config = dict(
    head_dim=96,
    norm='rmsnorm',
    rope_theta=10000.0,
    bias='none',
    init_std_qkv=0.0223,
    init_std_up=0.0223,
    beta1=0.9,
    decay_shape='linear',
)
MLP neurons of a small language model. Each row is named by its layer, matrix (gate and up: input weights; down: output weights) and neuron, and shows model dimensions 256-383. Each number is 50 + 15 x the weight over its row's rms, rounded and kept within 0 to 99. A neuron's up and down rows have the sign that makes its largest values positive.
After each neuron's rows, "fires in" lists the words (lower case) most often at its 100 highest values on Wikipedia text that the model never trained on.

L3.gate312:81 35 20 71 41 81 61 18 65 31 48 65 38 42 11 69 68 46 46 68 71 27 43 70 57 29 46 75 57 63 50 56 59 50 44 75 51 52 30 40 49 46 62 54 42 39 52 47 28 51 69 48 38 37 57 75 51 48 53 54 54 67 61 40 66 53 46 69 64 48 36 70 67 63 51 38 58 90 55 44 57 44 61 39 41 51 52 48 46 76 57 48 52 59 51 42 50 41 58 55 44 65 61 28 45 14 55 72 47 40 64 45 50 54 62 57 64 46 41 25 50 54 84 49 61 77 40 55
L3.up312:55 45 50 40 42 46 38 14 42 53 55 50 22 57 26 44 73 48 39 50 49 27 67 50 43 27 53 45 68 35 24 29 34 43 48 45 47 59 44 53 39 35 43 48 60 36 39 34 46 63 47 78 46 60 28 45 37 53 42 46 51 50 78 54 67 69 62 40 73 63 56 80 60 68 45 50 69 60 62 42 56 39 33 40 21 69 50 52 57 75 46 24 62 72 32 35 65 41 79 39 41 48 47 47 22 11 20 24 66 26 65 50 48 28 68 42 60 41 63 41 60 54 60 46 67 82 55 41
L3.down312:73 50 60 33 76 42 87 51 34 48 51 59 53 45 62 59 22 55 57 31 79 43 62 59 24 45 36 23 47 46 49 54 68 67 49 48 42 21 57 59 33 50 55 41 58 42 54 72 62 46 45 48 53 54 22 99 29 68 60 45 55 50 32 39 40 34 44 49 65 54 60 47 44 44 64 50 53 52 45 31 49 66 47 60 55 59 71 37 49 81 42 45 71 49 49 95 64 55 41 39 70 40 49 46 43 49 82 56 35 39 43 36 47 40 62 35 63 43 50 51 69 72 57 70 38 63 27 59
fires in: "on", "with", "for"

L3.gate339:41 40 36 79 45 63 29 20 51 58 49 48 55 48 37 45 54 62 54 45 39 44 65 47 73 35 39 68 35 60 62 57 69 18 50 43 47 16 39 57 40 46 64 60 66 44 67 43 57 48 65 39 45 61 53 56 59 23 75 65 56 54 37 55 39 59 43 45 67 57 50 26 51 72 78 50 51 69 47 41 17 81 63 28 70 55 30 67 65 66 56 51 58 48 33 72 87 25 36 65 53 66 91 66 59 46 59 41 46 86 53 42 49 54 52 49 60 43 58 41 41 39 66 49 36 73 70 58
L3.up339:85 76 28 78 33 69 24 33 75 56 37 47 34 56 23 34 50 39 45 33 40 54 54 63 50 59 39 58 26 86 54 58 37 12 51 50 50 63 35 52 52 61 33 45 49 68 67 57 22 60 63 55 35 66 69 53 34 56 50 46 23 66 44 69 61 64 31 47 40 53 55 31 60 53 56 47 44 55 71 84 66 47 51 48 44 47 32 40 59 36 61 44 68 63 76 77 70 59 40 69 56 38 41 54 52 32 35 22 41 44 37 31 32 42 45 52 55 45 51 19 36 59 79 60 27 54 70 69
L3.down339:59 31 68 55 22 57 47 39 61 48 67 67 55 54 52 54 28 68 59 58 26 66 57 22 33 58 52 52 17 64 77 65 65 34 78 65 65 33 62 84 55 51 62 47 49 66 42 15 49 60 36 43 50 38 68 52 53 65 71 68 31 50 58 55 56 51 49 12 45 48 51 51 35 44 70 53 52 63 37 32 36 47 48 60 42 64 60 49 53 47 54 75 69 46 39 74 49 66 86 49 24 43 59 79 73 24 37 32 60 67 44 49 22 50 50 45 34 37 75 40 35 21 39 77 64 36 54 42
fires in: "each", "one", "single", "per", "every"

L3.gate219:66 59 44 67 76 47 23 42 30 42 59 27 56 47 60 60 46 44 38 65 78 43 30 44 48 57 31 60 66 83 65 42 28 22 58 44 27 37 73 45 54 45 56 85 54 26 60 46 41 68 56 51 21 35 50 74 44 24 49 53 71 54 52 39 79 62 52 25 52 76 29 54 39 44 30 16 39 60 70 36 59 73 52 57 31 36 62 49 60 76 68 92 54 34 34 49 82 51 48 83 64 51 61 61 17 65 75 52 46 47 24 55 44 56 66 66 42 49 70 60 47 42 61 76 34 60 41 31
L3.up219:45 34 45 48 61 60 70 43 39 44 49 47 68 54 40 41 68 69 69 56 37 47 45 25 46 32 35 67 73 19 54 44 36 55 40 63 12 56 42 62 79 25 69 43 52 68 49 48 32 57 32 50 39 59 36 49 63 47 24 50 19 72 34 38 50 55 49 67 31 44 54 25 71 15 50 52 21 71 45 61 38 59 43 39 54 80 29 67 56 31 39 26 72 66 53 43 33 50 38 49 66 23 46 43 68 50 42 66 33 39 37 40 67 56 51 38 33 42 65 32 41 52 31 48 29 77 72 35
L3.down219:51 43 71 35 41 56 13 47 36 49 60 63 37 70 49 59 40 89 47 63 53 53 59 57 39 60 42 52 36 55 57 43 58 71 25 53 56 29 66 41 00 90 49 34 62 39 50 45 60 08 19 35 57 22 61 24 54 60 62 55 28 70 31 42 46 49 43 60 76 67 58 62 58 58 46 69 31 14 27 71 56 34 28 46 46 34 46 56 39 53 51 40 28 82 69 36 61 59 60 47 42 81 44 14 37 54 61 25 73 76 48 50 54 57 40 61 42 50 38 49 43 61 44 26 50 52 41 55
fires in: "it", "which", "this", "benzoins", "phosphorylation"

L3.gate725:78 48 49 29 67 50 64 37 67 16 73 51 42 66 46 42 62 72 43 65 53 35 62 40 10 43 56 40 42 42 67 39 52 56 50 40 31 65 48 59 57 58 29 57 46 51 47 73 46 59 37 62 53 06 68 54 39 39 66 52 55 49 71 78 53 66 50 46 53 52 40 35 77 44 20 47 68 18 51 39 67 40 36 32 60 38 55 88 71 53 44 42 42 76 54 48 48 42 55 41 62 67 70 72 05 75 34 72 65 53 75 49 11 68 33 42 67 54 59 36 51 66 58 60 50 58 45 43
L3.up725:40 45 67 50 38 70 78 49 60 55 45 57 54 29 39 57 53 27 44 78 50 36 53 95 29 41 75 32 62 31 54 57 65 66 40 31 36 64 60 55 58 65 54 56 68 45 49 41 39 60 50 48 60 57 56 65 35 62 41 59 59 40 80 50 36 55 33 34 31 42 48 52 63 66 30 45 49 41 41 41 60 49 28 49 29 67 67 27 70 69 63 07 48 62 61 52 16 39 33 42 75 50 42 64 61 66 60 71 81 28 53 57 16 48 44 24 63 48 41 74 38 31 98 26 56 54 42 56
L3.down725:34 62 43 47 73 58 61 36 44 58 45 68 56 58 58 67 78 69 35 72 44 53 53 38 35 37 34 79 49 57 41 04 41 44 39 46 68 28 62 38 19 62 60 62 31 48 40 75 51 44 45 38 67 37 71 77 56 35 27 46 29 58 20 58 79 56 41 57 69 57 46 62 33 58 48 35 67 44 42 67 63 35 99 41 64 40 61 22 45 55 44 72 66 24 63 64 44 43 40 72 50 42 30 53 37 55 45 65 53 54 77 56 30 49 30 43 51 65 59 36 52 48 53 74 59 63 48 56
fires in: "at", "in", "for", "on"

L3.gate734:64 73 34 52 56 56 50 52 33 56 48 61 51 62 31 36 50 37 41 48 74 56 66 26 67 48 38 80 35 82 50 53 56 24 62 58 51 49 64 34 41 67 59 65 72 69 41 63 26 49 45 71 65 12 60 46 48 37 52 67 66 64 41 47 62 62 55 66 58 38 55 41 61 39 40 52 68 46 39 35 41 61 38 37 70 38 42 42 31 64 40 56 75 60 45 55 66 57 45 41 53 61 76 77 29 36 67 33 20 67 42 37 35 59 55 55 49 42 61 55 52 80 57 50 69 52 58 59
L3.up734:37 25 65 48 65 59 36 60 32 59 47 34 60 30 09 45 26 55 37 84 58 61 82 62 45 53 55 48 79 24 29 58 58 46 60 30 66 41 44 51 52 62 53 78 72 57 71 48 56 36 49 57 55 49 42 42 41 60 45 30 30 42 41 54 63 53 61 21 31 48 39 48 74 29 67 69 59 37 40 37 28 75 63 80 39 44 53 47 58 72 55 44 63 56 54 25 57 88 69 62 54 28 42 78 39 50 43 31 40 67 39 52 62 52 48 39 64 40 56 55 52 80 61 60 69 47 58 37
L3.down734:49 49 45 64 31 53 50 43 89 72 55 51 63 80 65 43 43 46 36 73 24 59 60 65 59 57 37 49 62 82 66 68 51 54 40 32 33 42 55 33 47 62 81 33 48 88 69 35 70 51 63 51 40 65 62 34 66 62 59 52 24 75 63 56 39 53 38 53 70 49 55 49 57 55 34 45 58 58 50 47 59 46 50 48 27 52 36 39 51 48 54 65 68 59 34 63 61 20 53 58 40 48 37 42 65 49 58 25 41 50 62 22 34 45 79 59 36 57 76 29 69 74 38 76 76 30 52 55
fires in: "one", "each"

L3.gate356:53 63 73 60 24 34 30 38 40 44 79 57 48 59 38 55 60 57 48 59 60 65 40 45 70 86 61 45 30 51 59 55 35 67 53 44 36 40 53 70 47 61 30 68 77 54 35 40 50 53 49 50 41 42 74 40 15 26 49 61 55 69 19 60 56 64 66 56 82 53 47 41 76 56 46 49 45 37 56 48 73 69 60 58 53 36 59 33 42 75 44 61 67 58 27 47 29 22 46 60 51 50 65 82 42 56 45 50 54 59 48 47 59 48 55 26 57 60 62 48 38 54 61 46 24 45 51 59
L3.up356:53 68 75 54 30 40 24 47 30 54 61 37 55 43 74 45 39 45 46 68 57 79 43 28 28 67 74 37 34 53 59 46 45 45 52 66 51 41 83 61 33 42 48 93 68 73 23 71 65 48 64 35 37 51 81 59 28 46 48 72 56 52 42 75 26 64 46 47 79 61 81 41 53 32 75 20 47 74 53 43 66 75 28 48 87 16 70 51 66 37 33 58 43 52 39 46 31 40 53 48 46 44 49 53 42 44 58 44 50 70 59 47 56 69 69 34 61 67 73 57 71 64 59 59 40 30 49 46
L3.down356:46 18 86 43 49 60 45 64 59 63 42 47 66 74 46 55 46 48 44 47 52 25 40 31 30 74 50 32 57 47 55 53 42 60 45 52 52 49 47 28 23 81 42 74 68 51 34 43 63 40 20 63 60 67 28 45 30 54 46 50 66 60 51 24 27 49 65 64 57 50 53 54 46 57 63 34 25 41 37 39 63 49 48 48 45 59 56 70 36 66 42 37 42 46 47 03 47 68 53 40 64 62 22 60 69 48 78 36 74 47 73 22 50 83 29 41 48 61 29 72 52 37 49 51 65 56 53 37
fires in: "that", "which"

L3.gate1008:69 47 57 50 48 36 26 30 46 38 87 51 60 58 29 58 59 36 57 45 34 67 57 42 23 65 39 40 34 58 52 53 21 10 63 53 23 22 62 36 59 50 39 78 60 66 29 61 46 44 16 55 36 33 49 60 42 28 37 46 73 48 45 68 43 67 52 71 64 61 37 57 69 55 34 53 57 55 56 58 38 61 52 42 40 19 64 62 25 82 63 71 60 61 74 65 72 68 36 39 41 58 51 45 35 77 43 41 38 57 67 38 44 60 67 42 63 97 41 43 50 50 63 28 34 41 56 66
L3.up1008:28 75 83 69 50 34 41 50 60 89 51 54 38 41 59 40 78 34 32 73 48 28 53 49 23 43 37 40 43 69 81 70 43 65 36 49 41 44 74 31 48 51 32 52 75 15 37 60 60 40 60 31 50 43 44 45 53 34 49 54 63 31 45 36 60 56 58 48 30 69 26 94 58 86 53 41 57 45 60 38 47 30 55 63 42 57 57 69 59 64 36 59 44 89 28 47 27 50 51 40 53 54 24 53 33 73 58 56 66 44 73 29 38 68 33 42 48 36 64 48 45 30 43 35 38 37 59 51
L3.down1008:59 58 33 54 66 40 43 71 38 40 70 65 31 65 54 79 44 52 50 42 44 39 61 50 36 48 61 65 61 44 50 71 50 55 41 66 72 46 26 59 47 72 55 43 76 40 73 27 45 42 24 34 48 51 37 35 26 89 45 35 44 38 30 40 51 77 51 40 69 50 61 78 34 40 41 38 42 44 28 68 46 87 44 61 27 62 61 50 58 53 36 59 43 31 51 42 65 61 56 62 55 27 36 67 51 37 51 67 61 38 70 31 47 72 58 57 89 56 62 57 48 49 32 46 61 47 36 65
fires in: "which", "who", "then", "june"

L3.gate1014:70 61 52 51 28 68 63 57 48 37 53 57 71 44 39 58 55 73 66 64 21 87 48 52 77 64 41 41 34 49 63 41 67 21 53 43 34 37 27 64 45 66 38 52 70 70 40 43 35 65 34 21 35 38 58 41 61 46 38 64 83 57 54 49 56 68 46 76 64 68 45 45 51 44 49 41 62 60 72 32 41 44 57 28 87 57 58 82 19 78 67 75 44 67 36 57 37 53 36 70 69 32 64 73 40 43 44 35 46 58 39 47 41 68 66 42 69 49 56 54 27 39 45 40 09 39 42 47
L3.up1014:58 46 59 83 48 55 58 60 22 38 63 59 55 49 43 53 54 71 65 67 23 66 53 30 72 72 27 29 37 50 79 73 54 72 51 25 67 42 36 53 47 52 25 56 55 29 61 56 52 64 47 31 42 47 48 74 63 37 44 61 66 66 59 61 46 57 40 43 75 65 41 69 65 44 45 28 51 46 64 35 49 43 55 33 56 56 83 29 63 77 43 41 43 48 59 42 49 77 42 29 52 71 35 81 51 28 45 46 68 56 57 41 17 53 36 50 39 72 30 72 39 44 75 63 31 55 66 76
L3.down1014:60 40 75 49 39 51 56 55 50 39 52 26 54 84 30 42 51 28 58 43 54 67 16 64 41 39 39 71 50 66 68 48 45 37 52 28 50 51 64 52 46 62 82 53 31 48 73 54 65 53 00 58 49 66 36 48 13 36 44 64 47 61 71 52 32 64 35 36 41 56 68 64 50 59 66 49 67 56 42 27 49 38 49 56 44 37 46 36 45 39 54 59 34 73 46 19 60 66 54 37 58 76 44 50 49 50 99 30 57 43 65 52 52 60 41 23 16 54 52 72 54 31 55 55 51 67 55 52
fires in: "that", "which", "about"